Weights of a small transformer language model: width 384, 599M tokens.
MLP neurons of a small language model. Each row is named by its layer, matrix (up: input weights) and neuron, and shows model dimensions 224-319. Each number is 500 + 40 x the weight over its row's rms, rounded and kept within 0 to 999. Numbers have three digits each.
After each neuron's rows, "fires after" lists the tokens most often just before its 100 highest values on Wikipedia text that the model never trained on.

L2.up614:564488531525492550455510528539466503487573522524425505456456500512468544478496526454435514508515470449521446491486533546496469482526449493546433475562571498481460523537522527491528491469420524575490462554479449563490508436508459509512451465495532518478496480558443515552480525480513542486
fires after: " c", " C", " pr", "C", " N", " R"

L6.up1281:461472512492490566447535475480481502532499512519474510466529510525475468528489472497439453515592500512454541444465502477477477502503451513486440520522513525496533485516562486508478513445532521491492512457485556511510526519537508452482482464465564557515505534498485569470536546522519375469
fires after: "'", " The", "an"

L2.up322:476585558563413468500483571485464488521557505565496512478495470534574512548485467543544548535508481408444413569513447544497463524522462487451462499455468557497506556533518478440493481426481536428495511487582487514563457532500520484491477491533523513496504500491477450513436481507553511451
fires after: " re", " C", " ar", " on", "C", " count"

L2.up926:506542522429521467463511538491470463519473481483461593418473504607499422494501421500516509524540528460495510502472523502498400507471423481543481474538439588501429490537490459406549442416445512408477426518550472522522475509564517498501533488470457551514454490445478548450476462502549531480
fires after: "-", "un"

L4.up1416:461485555595503441499549418518534527492477483496528547489591480569519508498465434464461509482480501470514458522559481482490519492558433520585514556547490537489510480481479564496481547472443483551438486480456475515506502542532466495459506457502517615458405494602514514528437473543491565461
fires after: " B", " R", "B", " T", "9", " D"

L2.up1521:468469503490486541526369559529565518490486503500510505497473512540595470521550532505471487513409525481482519493480470534473517534559521517467513525467581521512506502528546520482543477465524446541529455458491548441508443436464440563529583485535466456498497559441501586435477479448516492479
fires after: " f", "  ", "f", " F", "st", " re"

L2.up174:513545479596467543421484454538467439463479484598554519426463451527499444495489478515470520543485501503455481526426498531469509488493539464499511493464512508511569454505479551467489400445470544562481529498528492490558450548451539505513571466497433528459593490495499532500561449484418546456
fires after: "f", " f", " p", " h", " H", "h"

L2.up1005:546484501471463566455481529570462492495454503498521535467489542500547511540550457520408574514503472522491484539481473522501501467549462496476573457461463519482483535486531481501503569509527489483516483493574510539506469540439530458446572481486496529503537454516492496526537454529517586477
fires after: " the", " a", " The", " ", " his", " N"

L4.up1489:523534522470480438527468472493578476505492406548439541495525471457462571547561512502445526540592498472442496493520459543473530492485469551476585453471478524464419521505520483448440471503514525533490556532438479495473452497478490539480503533525580427482511512524548514546500419490525553526
fires after: " m", " g", " h", " t", " a", "e"

L6.up703:491575455539520546519565519532500486559505483557526529475506488459620517537488491560529515449498541523519481454536527534493576529532487499494473479514453508565487551539487559462529487576514482522459441491505499479507563494475486483451538549447511547457498560467509475527445465439574435461
fires after: " e", " E", "ar", " l", "E"

L2.up996:540552431493547554544498487495446553447470512472494497437467445440441514422500479486458551486484498483490433488482503497484539465488457460498443509547536497491583480522463512507452451436527404473501390553551464447459489589543500483477468451508499486439502481490468517465435435521530502534
fires after: " S", " pr", " s", "S", "ect", " act"

L4.up406:504517491484472493452539460571568486504429447547507484431548434533484416479614440423506532570573441464514457505509488457535401510470534537463488442477454478458509577509579479572571493550532451459542552462485500452506530572469558453556505533481559471544509536546508504586511509545484524560
fires after: " G", " g", " al", " b", " Al"

L6.up70:371582506488451442535468531461491485515535520499575506494545593516503452540516445504520566446505443487483538553504492552525505490555499512428530498524418504490479525448519593488480462472469462439567495449505509461495518579474579476504503491476509473531522515483524544630512493512513498473
fires after: "y", "0", "ust", "9", " ch", "s"

L2.up1417:468455528456474540578483489479450418552521478530469492468485504438523542523532524534580542559470576474431512527572510464515465449479492490468490479505493490542524446557555506489521508490461500501506441554524514474546488505487438536504478466542512518514575486587473494496505518457414461527
fires after: " c", " C", " com", "er", " K"

L6.up86:491481474493432435486534532527502500522500363529536488635501512504475515541492515524500466512493437446520432511558472523477562457530524480573462520494499418454479475452480480442435519445544518550488497494558507514519495492539557493466453524492543525438501471499478556468552470501529550484
fires after: "d", "ar", "ur", "or", " d", " D"

L6.up1106:456433525469456507494473559599472446472559500494505506504414509595488484534477528517462521580507569529464487526451522550432488464511588511508383449552543467549529406545441567477536444437506503489507564547475474541483502478457466504559446482459501467453487538497555533455410498466507499425
fires after: "–", "it", "k", "-", "qu", "in"

L6.up928:464530478456421523547508502506550489533525465541475473445522591506493540517483481496533475511438498497403428499560460552531438448457512490491494493528498487489542468506484587463426532586529562458471478440501502495566465557474513510521454486471466474467508431453517543540443553483564464552
fires after: "9", "8", "1", " col", "ap", "0"

L2.up955:481481520609528530539507457528492545524447485427560401471547533518466498504511552431527519479518479496558556490408484437563494532446497529507500528593457563506521551510455493554589490534446461557470487518579505478546483497553521537575512531573453446482599491539542520472486557508549509496
fires after: " (", " the", ","

L4.up712:514534482508533551573441510477458559496513546528564463441539413516462457516490567585472513489504484426480447555533494504490500501529514571493479549522494489559494593491493504547521534513469508531483537486568512530386533486513534480499507444525508520524498489482431494577505440413526557472
fires after: "ar", " Geor", "or", " O", "er", " Bar"

L4.up789:559530557571529471456482473503473455617505519567530523488494419484497492522446506461500540540415448462463563489517527614412465490444499495518474497555530512506469501473509516553478508516422489581517482434529479497468488479552521456526543513540485504505572500553502452557531437513467518474
fires after: " C", " c", " p", " to", " H", " st"

L4.up424:497421555468525537513476519464432483547471456516609410493556525469528556508552523550426496437486439578467560528464463514422506531499538471474449521504475479477518527456545540441531516552469475444465525459491416513548413499507512520519423478528439472468561499483509419453555490531568513548
fires after: " of", " in", " to", " for", "ing", " the"

L2.up764:520457456474506495520514471531480499518461454448491511500520520482472548460537512468443471514585485465559513580481538564563493489535558529571476496458408480489458522524438472562546541534490528487581496447583497499455464475522538518488468441506463555528456423564600543516509439496505482493
fires after: " t", " T", " att", " ent", " cont", "t"

L2.up248:498435520454516482466480498532440474475540449457512478449495487578563465445509515497515438491474454538483512475511494510505532512474538489518500513444522516527490475479436499511475460490538516510508501560536473478513485477483503525582401505552587494482524472497510439588496478546554474489
fires after: " P", " Comp", " c", "c", " C", " p"

L2.up305:469480498503494489565538536478431531440485470545532475384543437372562482491508461541444475484400534511487532576516572544559494528469450535422465438518527541544467465504489512500476540545500567460523621489503460512514502579456550510507519547536539502443529552583468536508480547528467545473
fires after: " m", " M", " ", " ex", " contin", "ar"

L2.up371:498532574500450507499560475531488492506474451554469496412550458522487537525505500405498522483484522478524436510523576527468506485551491525423470542512560525520472466460543497507589501464475544516499539513469457530499503498494503563556528512543518458532575492494499544482494481521567499421
fires after: " R", " S", " ass", " B", "th", "b"

L2.up1075:511485488518425458492459481461537524451521469479550472523459504536543431445470493537526475474485466477562495461493547495488489534479471432430489482473515447546529508475460471431540493428555509437476549426466529510495542451519504542548504468498495510508491393508564435494564419467458497539
fires after: " T", " t", "st", "T", "u", " ent"

L4.up1192:511420557488567418469526499574524530536507502470467523514502515464523527503533513495542510476530538525445506439502525427473529451506488499494612499552531448498616537436504461488541553482485553533491426551519485485577483455556472493534439469510562501470435516504563532523479482587530454553
fires after: "e", "le", "1", " e", "he", " se"

L2.up218:476517495537469554498517504510523451421480496576539454411552539522499484506458524437505533439541431564533499484580518536469562489541472491566520561533447501455466549570522514428434507514543448472506458491481467475453559523474557528505515565501472550553474527539563521494500423473468465535
fires after: ",", " L", "E", " E"

L2.up191:480550498503527503428530525543485506522538469533548515526489466429538537493459457463411444499515483448438488552547542553522489452565495507466520486491469504505517492529497452575515484480429523532463514511543459485540395549519547432496537471543505493426504515463536515523500492487412483497
fires after: " f", " th", " h", " g", " b", " F"

L2.up1359:498443446481541488488505469488508452567523484480522516508397526549551504544527503544499520513513468431585531498490455490479467536478494410417468534541552473514465466479611522438532537516427462523492397486532549451447498594543470514511464521521535467458546459503489462486500490543425517508
fires after: " cont", "st", "v", " con"

L2.up1414:483517527507508459496471506541484569526538545525543508525471491503501472463521508454545500489406496584465510468437479602524432476494492478550407465449478492494438532515526405449474543521516506461529496480445441525495458493481422505515537445467458509511481606499514574497556413475482438537
fires after: " m", "2", "0", " t", "1"

L2.up1389:507477545507492531520483506469511517474497449519518482421440541448514517470501501507446487507541488536466420538470469506456485514522479483492515517534534571446525502573525475502509482420494501438484491514453446468472475524491480436541476519531584563454547467480483492458431495530524515525
fires after: " c", " pr", "iv", " C", "C", " ed"

L2.up1190:523500466474464467436519522559505460486557470549538525372449476525411542505517491447434511468450475445510519479512511478580507456508464523524409508476515550482455511496485513567504564434526521432486518467481481497478481487502507515484479454505590451514537437550507511500482513487490467433
fires after: " ", " S", " c"

L2.up361:477495526487416534501531521565502508485520540448474562483489494525465491493560504472519521518460510470500511452464535509523437516533537453466406531522508485486436474507466473530434518435479526554529475492512483495434465512523485483433497405493554476491443462498474486512467497430514496525
fires after: " S", " s", "S", " sub", " g", "oin"

L2.up717:482501552542533492453476502553537490521497456472441456435412506512553493524490490466483494426498517419549542499456529508519528492489559431507514474494534477495442554571454432559550482532465488493455468481484510506467524510499473507527483462514519408484628468487498510539507523449464474562
fires after: " (", " \"", "==", " de", " ", " con"

L2.up1143:540527460533471406534550511541524460515503508437485461419435473516518555590489485494482498463490520442556508453469501553538476522506483504554486409542535618443497446538575481547463434488561503484476510440559445499452464519558560517496522505482498502459504484493471561552525497447502467503
fires after: " (", " \"", " "

L4.up820:507447544476521457464496513573453458530511523529478529472533471562424511579514585445540578568440525471496516506476567478525451515442443454538463483468540418504459510514524449466576468488532466450495483493536489515529503487537496477529489473488474446563579481561523526497530481511466453483
fires after: "ad", " C", "c", " c", "art", "–"

L4.up742:502547441467461435489455465581482538471552446501509502479439472492466470576513404497442536491434574469482441529474564558473457480461519505499504432483517544578476575500519561566517463407574361515540434491509521452410528502475537533521559520485565523467481470522455527607506527515529469509
fires after: " the", " The", " "

L6.up1001:449501550512429482567506483549520481457447456492510451503570451427528485501541493457530525493476495464524477488508441560478485503614451522515570534537465521486507458552467495506510490473435492427566508539492493450530511445478521522513482537513515501469447512517493617571447468478542503548
fires after: "9", "\n", "1", "8", " B", " |"

L4.up491:546503496437493423575513494499430500548599511450512488477567522449523518574533505502491473514452552508508443513512494585476500479501434488468458512432495547445483506536464526414429493501469528516449498545442450527542564510474498454449467471484550424471553513445569552496482547433479525469
fires after: "ur", "on", "id", " In", "e", "en"

L2.up784:508557511505452505549598480509519445537537547510521473506558501502516510611538498504531514475509471492471496470443500536513485447506559501521464543462436416504568525514478592490479444456515483466549464449462556413556483539547507481514497516492471519486500489528563496566508472526475477421
fires after: " F", " f", " L", " l", "n", " n"

L2.up878:555482551522502441494506524440448512521498511547521514470398531515554499508471528511486519490511475497427506520495597544493481515568571535469485455554557509477521474439532442529551496434557511525519502550483503471593455487465469528519468466522459493524433517507551571495510500471546459554
fires after: " c", " H", " h", "ock", " Col", "r"

L4.up1327:545463455588494508492440421491477503506499561486498422506502486509538537441496491402487551421501448497431576539476487544426531472593482510579460477459529557413543519458564554467506533492492419531541551478506511489448472464423528419518523569511485443535471500467559520511460478496475547482
fires after: " t", " T", " h", " he", " H", " l"

L2.up515:508526443507547408467500462414502522513537517491471508561477521499453505429507520536531438446540530454501540515473507530507499535455585448486510444549519536553514519413438454536496505531477499516477464470566450572457457522446474521562349542513527452506580512542475488404446529489569552605
fires after: " con", " Can", "f", " organ", " Con", " c"

L2.up1438:541503560488469531426488540469481493524467443493514474480468528498477512585515448515532431550514491524471475465486469516455462537491529507510557545524536485484493552522506445497477436549504524489428511456479516559506514537479490504423503442431496489513545513484512562462472504500493503578
fires after: "'", " of", " in", " an", " F", "ad"

L2.up1176:454572559457444448508494449462500418534468519432546519577531519500445585491494471508473533517532472459553550518474495516500464477435544487441498538502379516570463493494506467538558487454517503383448515406481451557554514478556606513496529418478557462521583454540524496505478411500506473509
fires after: " t", " T", " over", "em"

L2.up312:548456452588508532500513462532468513460563432584501503480444539518505521544503539417542577512491527461455492436515529500539424505543429529509446515503451524499427549478454489522529450455506523451508513510441440513485533494488545475468607543598552472478548507587492467534503480433571458530
fires after: " A", " M", " ", " E", " U", "A"

L2.up1031:555506559450508512479517532500502458507571463506563447462502566461524458504479510543502486541435464551456484483506527469474488510508460552493520526481533461443441471530481486532572515489574439508495542517539484541579512582507512477502443546499565490448470544501594515547513450450497471474
fires after: " f", " be", " B", "f", " F", "res"

L2.up1239:434376532444442554502520485458483552526529510498489484500505491510391485479551468487435533481471414488600498555468529491450480503451508456442466498421493500532551531469498417528534573490585593465516477485508477491452467479521483557534566488509500545527538607554511558451484450483518465519
fires after: " st", " r", "st", " St", " D", " def"

L2.up1317:520482461490505412433552472543595541525528452592446451456557527457496514420441462499454519546484554524502548517481497534473555470505484481572542491491504486460467499550488554441546479523473454448468478593467531494480424506570449465465555468481568555487474514483529504463474488514491519513
fires after: " D", " d", "b", " b", " B"

L6.up1167:527502494486510497458463485435448462471470464599445494454468443433463540495479533432438493450470538439522483487457493510509511483459453422501478517515559577443432544510511473474545551523487516565520526559514564519514451486470498458511467560436453519563549566486573551568519545485430482439
fires after: " r", " m", " D", " v", " R"

L2.up939:550429477453465515549454537501559467457537548392503473535439486562508512439465600537464496511478531474532477456487559455449455453482449515430454530455504407559524540432546505514385541453527545487493474479580565492516501514530455471524517506531521511554500484477448523491489551495448489450
fires after: " n", " N", "ort", " e", "it"

L2.up407:534461476575502454485508422468532520376618530467479582453451451461513530471554472493456529520495548489479533491503536509445449454501451542425479558500547508498527478535570490488478453433459588476447525532506496452507475506532566478503442490516474498391616554486568513502481456487497535507
fires after: " s", " as", " res", " S"

L2.up1437:464536453477435554494544478569517499572521515520490530567487500466539513470467526441474506510508465524620469520477535598470509542496524499596440579463565520476506469521511446534527519490527479588470493552505522520518528533543551494542543510536479456464583496463463494481536512524552498513
fires after: " f", " F", " re", " Re", " D", " d"

L6.up482:509465514471535489532556477420446513451535452497511481515531472511548560545496482519384548474446432561514560480553474465513468531496435536551488519499532464471546570545484498472521534612450534539545532512471421502522488584565451473495538519451555482456496548467492572503455453506493499557
fires after: " the", " a", "-", "ed", " l", "ing"

L6.up1260:499467517510396480490493473484500492502484512476489468501439461524457499520471519459473503458578488482499527512537470463502477503462514469500463469460455475515578539529426455548501497369490528430528520438465476528530538514524506504447504542448505387562502442493499509459454458543538470483
fires after: "t", " t", "g", "b", " T"

L4.up641:516544455451497490500488472512439578469478527541511485527519483503504488509488421495483543483542505421492432501506522508481512429421515488489498564503493484495478490499433473561489543537510511513483518534527506519490561537478525481522482551520443532475458497508454459535439558476452483412
fires after: " Geor", " J", "om", "or", "ar", "d"

L2.up658:487513494517512513497510477493517424423528516513486527523459514544424460512482506502473538512463442462520504475497527539385446479533473462519492485507506435532414499504447520473515450457490503509517571517536469516436501613505484443485510424479480488491518479450561558519538480488518512484
fires after: " S", " s", "s", "S", " y", " Wh"

L2.up634:471433563553488495439450508498391519556550528548480473469438522448513468492543521472447496473451541497412492507492440589489478539609467522543509492455486508458474511540523459453502518483568487523541594477504531456464475505409487460488477501492547480585531520484578527497518537546496502437
fires after: " H", " att", " h", "h", "H"

L2.up1189:462468477434532508509433534575459488503562491610420397487480491448492579463509521558500515518481508502552437533505477547533500400546482547467445547470509543469479602527507482508512531489513455514502538477458510509558485497522557450389477464514510492540507522483507534527484495455526464548
fires after: " m", " B", " M", " the", " The", " D"

L2.up480:515423513395470439444468465499444548492564499555559485510505490459535422514535443479477498444563549463507515546480544510457512516482578500513431524471543491569478507480578489515531418495454546500536472468534450501471516482589508482515402467422510539554462593473507541488455444426472450554
fires after: " att", " st", "e", " t", " re", " r"

L4.up290:508479494499497514470585411451495541529530569536491472509465466475510482492536438520485518512557438511494503474559550520496501524471449529558483467505504403564605580460593433540498507477562518480464475516510457428407487478430478543539519537556511537491519457488504548433567483510532534569
fires after: "e", "et", "te", " St", "g", " inst"

L2.up109:526427597505501515521509514527485521490483543480453533549414497461423448496440536501434543509547537441405499565551444510562432484525571459430431418502525505489488453533527400527491570556527464517559533481478544500518387543505489485552472472517520482497592512519511528530499500435523505507
fires after: " Q", " w", " t", " c", " C", " sc"

L6.up647:524563486503495493479533545496538412467463455441602506498472402528472465552486498460507537513494413481516516555502556461433507529518522523539534516494496547521436531508472499499522450513491512493548573484440463500522548544490461534450451502418540515500490559567505486503509483546529470524
fires after: " G", " g", " −", " US", "G", "-"

L4.up1131:579503513486526482472519486462498520512515577444432512487507539553414432526554528501449525495455419475456548544510528476435448478473440476496492487474505402535509536492435508509492483545556508445539496524490539503531568517485518508445502526515509561457562484502512554488510513451484454508
fires after: " h", " to", " in", " c", "e", " re"

L6.up280:556536449460524512492533569482442518474533546498492569491454550547516465462542550481419475563504498462421540497466494470508469428542502464534467444514515532503573551526515503524458468381492538464477458516505495496544537533482537494576417447503472525510495520576531460474499515427442439527
fires after: " h", " H", "-", "\n", " t", "k"

L4.up1066:546490512471431447554519556471535517454474506559472560480550458505517521466518458428512599466495494474431464484460502507534500545521491546484488411457506534469473520494507549535548509482503534470465507390458496479447510541507526476486568546538578584424504490537530515573487498483541517538
fires after: "-", " m", " a", " M", " ", " for"

L4.up1171:530507512472489519523501525515531478505454409540464537465513409505524455522452473532432457482529510440496502437429421469503538513519471505483453510511528541520505470501476563490489478446474466421471536472517495516497507454484550470385456509498525517582485490533438530546482462494601559479
fires after: " S", " s", "-", " un", "os", " Is"

L2.up1479:425491457567513519497509529537523508490509476558563497460460501474502479471463517553534497484565454545493507485469524503522496554476436455457455512499494465527516497492572482489561451489456461497542476519543465445458496528473468539569524434529467524488482423448476470478490539434487523527
fires after: " cont", "r", " e", "j", " con"

L6.up332:515485505551490503530474478562530540578436439514474454501434493516508533512601459532508534411509500507502430531454509529499504498520454500447543529433505483500528532507452499528517517503477515445485540484488483433583544544527513530499468550499449499466499525493510423508523497512509465548
fires after: "3", "2", "5", "′", "6"

L4.up653:506489474509441472472495540555498521506551457454495558522469538483500440546504484527471521475492448474478522527496484609504508522509493475548535456476503510562606480464498538510461493423634547539427439530466438566416537521466514486532465596470496501407429441444495533459469475426483462503
fires after: "e", " de", " w", "te", " j", " b"

L2.up929:488554567458521487419600438566472478570561501505499479482450514539478428487488496477505493533546461496539479550502463568524510515483479456438473517547411481444467474481498453521552455498433552470453505480516546511508455466471544474547492430493513488450510486547554455542503425463521551427
fires after: " c", " C", " the", " f", " B"

L4.up944:431516494524477499507491427520579434598530474528499456410516396512561522419526426435494576530511482518483495505431469555478510482512583447516478527525520398522557408499526501526415477469445526467563500496512437503494404507551539530502464472472515534503486507423511496445505471463506542536
fires after: " P", " c", " pro", " co", " Co", " C"

L2.up25:514458473560447446545507482522471601456503530477555493492531598533480465448559536432438480448507471434530539544461454438462507479508507558538517524472559503520544536486529541450520474462480494494497539481495512448518450527495557597523512461482460483484511535524521539406473527456557461507
fires after: " f", " s", " F", " the", "am", " th"

L2.up490:470416545533482626437459487540532519444517444450569552456532471534480489424454474504563469484476460565545534490439425503472540523459516481509532492515492417493503487521503457529585452441468481499559471507434497476480480489439425527494462564500521480497539582494529530512514462478484516481
fires after: " F", " f", " ind", "eng", "f"

L2.up727:496508432520449495512553507579499445514492546493568419520490525501501506483537545516561519543485505459515532464486521538522497532545474519507567483532405505569459591507524476607550509541480446486486419561517561561494480604530488523411541509428473503479450468568547460534502465401490506481
fires after: " e", " University", " W", " E", " w"

L4.up1284:501487542522448404507451519452501559490415487511480569452504482497400547483498474493538571536509479468490441467487511440444445521594529494540497466466523553496509460505541445483481510514516502491506523489463482551493421515529486479495535502457441565453447496515515441538493435496500528555
fires after: "r", " T", "a", "9", " t", "ro"

L2.up876:529482463493586553467509449523455492556482521537528506486472423477533513479533447429475509507549559493527516471482512519472487450483492534473473517487488504461471490513456519472560535452540459467454527531445463480433482552484524475476476512489538514458519546492504503465519490464424501469
fires after: " f", " F", " D", " th", " d"

L2.up1006:507472408542476468494571517513503457401517554501491528485494441469501497500503574459478526448490459479479514482481469422458471512515525544503476603450500520507545446540441480522490487462525494532490468524520484479491510564532492476448442511493514487494477509475504498430425493459500569513
fires after: " s", " Th", " tr", "r", "ro", " S"

L2.up615:432514502503526497467475534441559534612462439510488420533486483455490481505527506504559542539483452447474520535504478489485490472549522482575481497502498505453538508519498508501520524491481485524436506469500521479455454485380606559578598567495487519469470501488475446430465492496521567416
fires after: " Geor", " Gr", " st", "G", " L", " St"

L2.up647:458470474550427467425537528483509515452516468482473477503461525457479533418469559474502546437458560518464476492520537532462543515464457546481451562454512500487467415479457467490549478515438517515490515517546459518453480493462535521444504550492561522477503437561521513449494420518526558515
fires after: " s", "at", " S", " T", "ou", "ort"

L2.up906:455532492468512424510529425504532561467572536552502445516526529458474550540475492509471446472494529463541453517479519527493506551492490560389474460516538508504469544518501538525479519535429517517463536496499437539473471462578482496479445509520517548473506479641502475440468487486394566538
fires after: " on", " R", " D", " d", "uc", " in"

L4.up444:521518493551492516495520552440436611452518547484535532514422503396413504512526457441583488517566483479483520467580520439475487531509559452522544512527476501558548458534493539463522521469440452553476531492460497545467490488523471511496488488559470485477568433494502508532476488493533502544
fires after: "ro", "o", ".", "a", " disc", " ex"

L4.up110:558526475523503476507469459449422580505451467444542521547482518426564493532467556464469451512494422465411472492467546536462470476481541526486476493529548472492525459538472491489541425476496475463464509471525490484562478542544493489427514510468469507469487529469500491479517465457435592532
fires after: " s", "5", " h", " th", "r", "ch"

L2.up123:484444480462526572503555421444469483572482555478501479490505392493523473488461373483521512488504488497493457593474514535519472479536441374481498551552534482511540513494504521529474520465487504444501466553431485485519475510545582473541490480517516508447539490544492461500534491474521507496
fires after: " F", " f", " v", " H", " C", " P"

L2.up115:569498458475487502536485465572522520511549596470521512487429464489462535453506481440509518489537555464512533432470504557475508520464440426468482442459488520466499563500559476514423480428483450426489511470550403504449522529578479558503506579555485524466508500523500507511439555449535467506
fires after: " n", " N", "U", "N", " U"

L2.up222:536515484472488463566422471451479498461528573527472536526426523544413573419501516467465452467507512481470522530491412490446495561462543513515488514530515573556472485509467488512443540461498546504515503529479446502444464474549515452534521540460501467613479484544538577521487546500535430489
fires after: " s", " n", "ort", "as", " N"

L2.up237:472473513512569552469485457544461429556533428517511485470428464484517403444552498490547579539440517464509532451477490540503496504475489502547520470574489553440442529561476473509543542523507533489495536501513506453391419436497571472457457456530539490561528523536565538604449562524608498518
fires after: " c", " C", " v"

L2.up1356:445502515533497507555475513562487521522489501481447470420495489495503591482580541515474493494591545447506564431509523426501538537525451556456510507512527530457452525524529475503482555527473469486474604493509521510560489509598535441583490553469408488518508550517408490504480482522558411490
fires after: " l", " (", " L", " ", " \""

L2.up403:508526477607484446521542556451498500579518542524449490480487539495546484420498495489540407454509444507527482550463467441527503466554489528501474546457420397513574466529452482480582516526493541507488546481475566537487526549564485503547546477537440471497520538496499497572489472509425529442
fires after: " f", " F", " t", " cont"

L6.up399:491508524449584460527482467466497564488444458558410530497516479501513490479541525462498453507468533447488539517495478540493447460515508505551515430476458492465662516557622502498481469477518453552526461526521453479523500456506481493545477446462536470535507492492538464531488515381499542510
fires after: "-", "\n", ":", ";", "|"

L6.up509:507528429481555491512556496504499572465504460459568554512493456478468454552451445478468506538428527501525498460488554486520469502531467527464468423521485479500556502524531634504516567555514432520545490497548416495486591408580525538533514480436501433407521541523531531515450532480525431519
fires after: " ", " with", "ing", "is", "ed", " ar"

L2.up1117:492517495463495362492524484536465540478523487503539457447513550561545479423496420522528412525449550549450571467455533470539557472507480513621449481516601471560467497527524522431482546487467450515530470502492429478544523527519574496506547537501554509452538418469578511571499425548520419513
fires after: " f", " mon", " w", " s", " F", " d"

L4.up1148:574528501437494528499463511514445519478427514534590533456513481483536455505542498441468457475449501492565545487608467503545498502481489454529434530509524481481576600446510536516433536433536556451553502537429469493487540521478494532594479459536543523492548430484493537490547492489430507481
fires after: " c", "on", "ric", " T", "t", " high"

L2.up103:451500490510575436426425480489480507496509552528523477493520423494476455515537477484432512554446480499552574526487517455496517531510540539507509511461497490503565499453470478567550555567472532483494530513490581520486531481530528509576430489564562499490504488517509453541471501556510484500
fires after: "c", " C", " f", " V", " F", "st"

L2.up1050:435476531432483478526519537568462479486479515540407481471479528417412517539463554474493490555519499492447538463490485521530472490524461465372519454517536482569500529511434514583411461507466441573477536461494469496522396517443479554522470516542526475477486487521530490567489489502536478508
fires after: " n", " g", " N", " c", " C", " "

L6.up195:563500448491492512496480483614463571560458426539534531508537484452478530489461432479434482516563561528566470530546496462475485560550455441479441456427501452482550501483505494476566491475481468486441504501499519555497524568541510481494534469533443470521548499521480482490503479536524493472
fires after: " ", " (", " the", "In"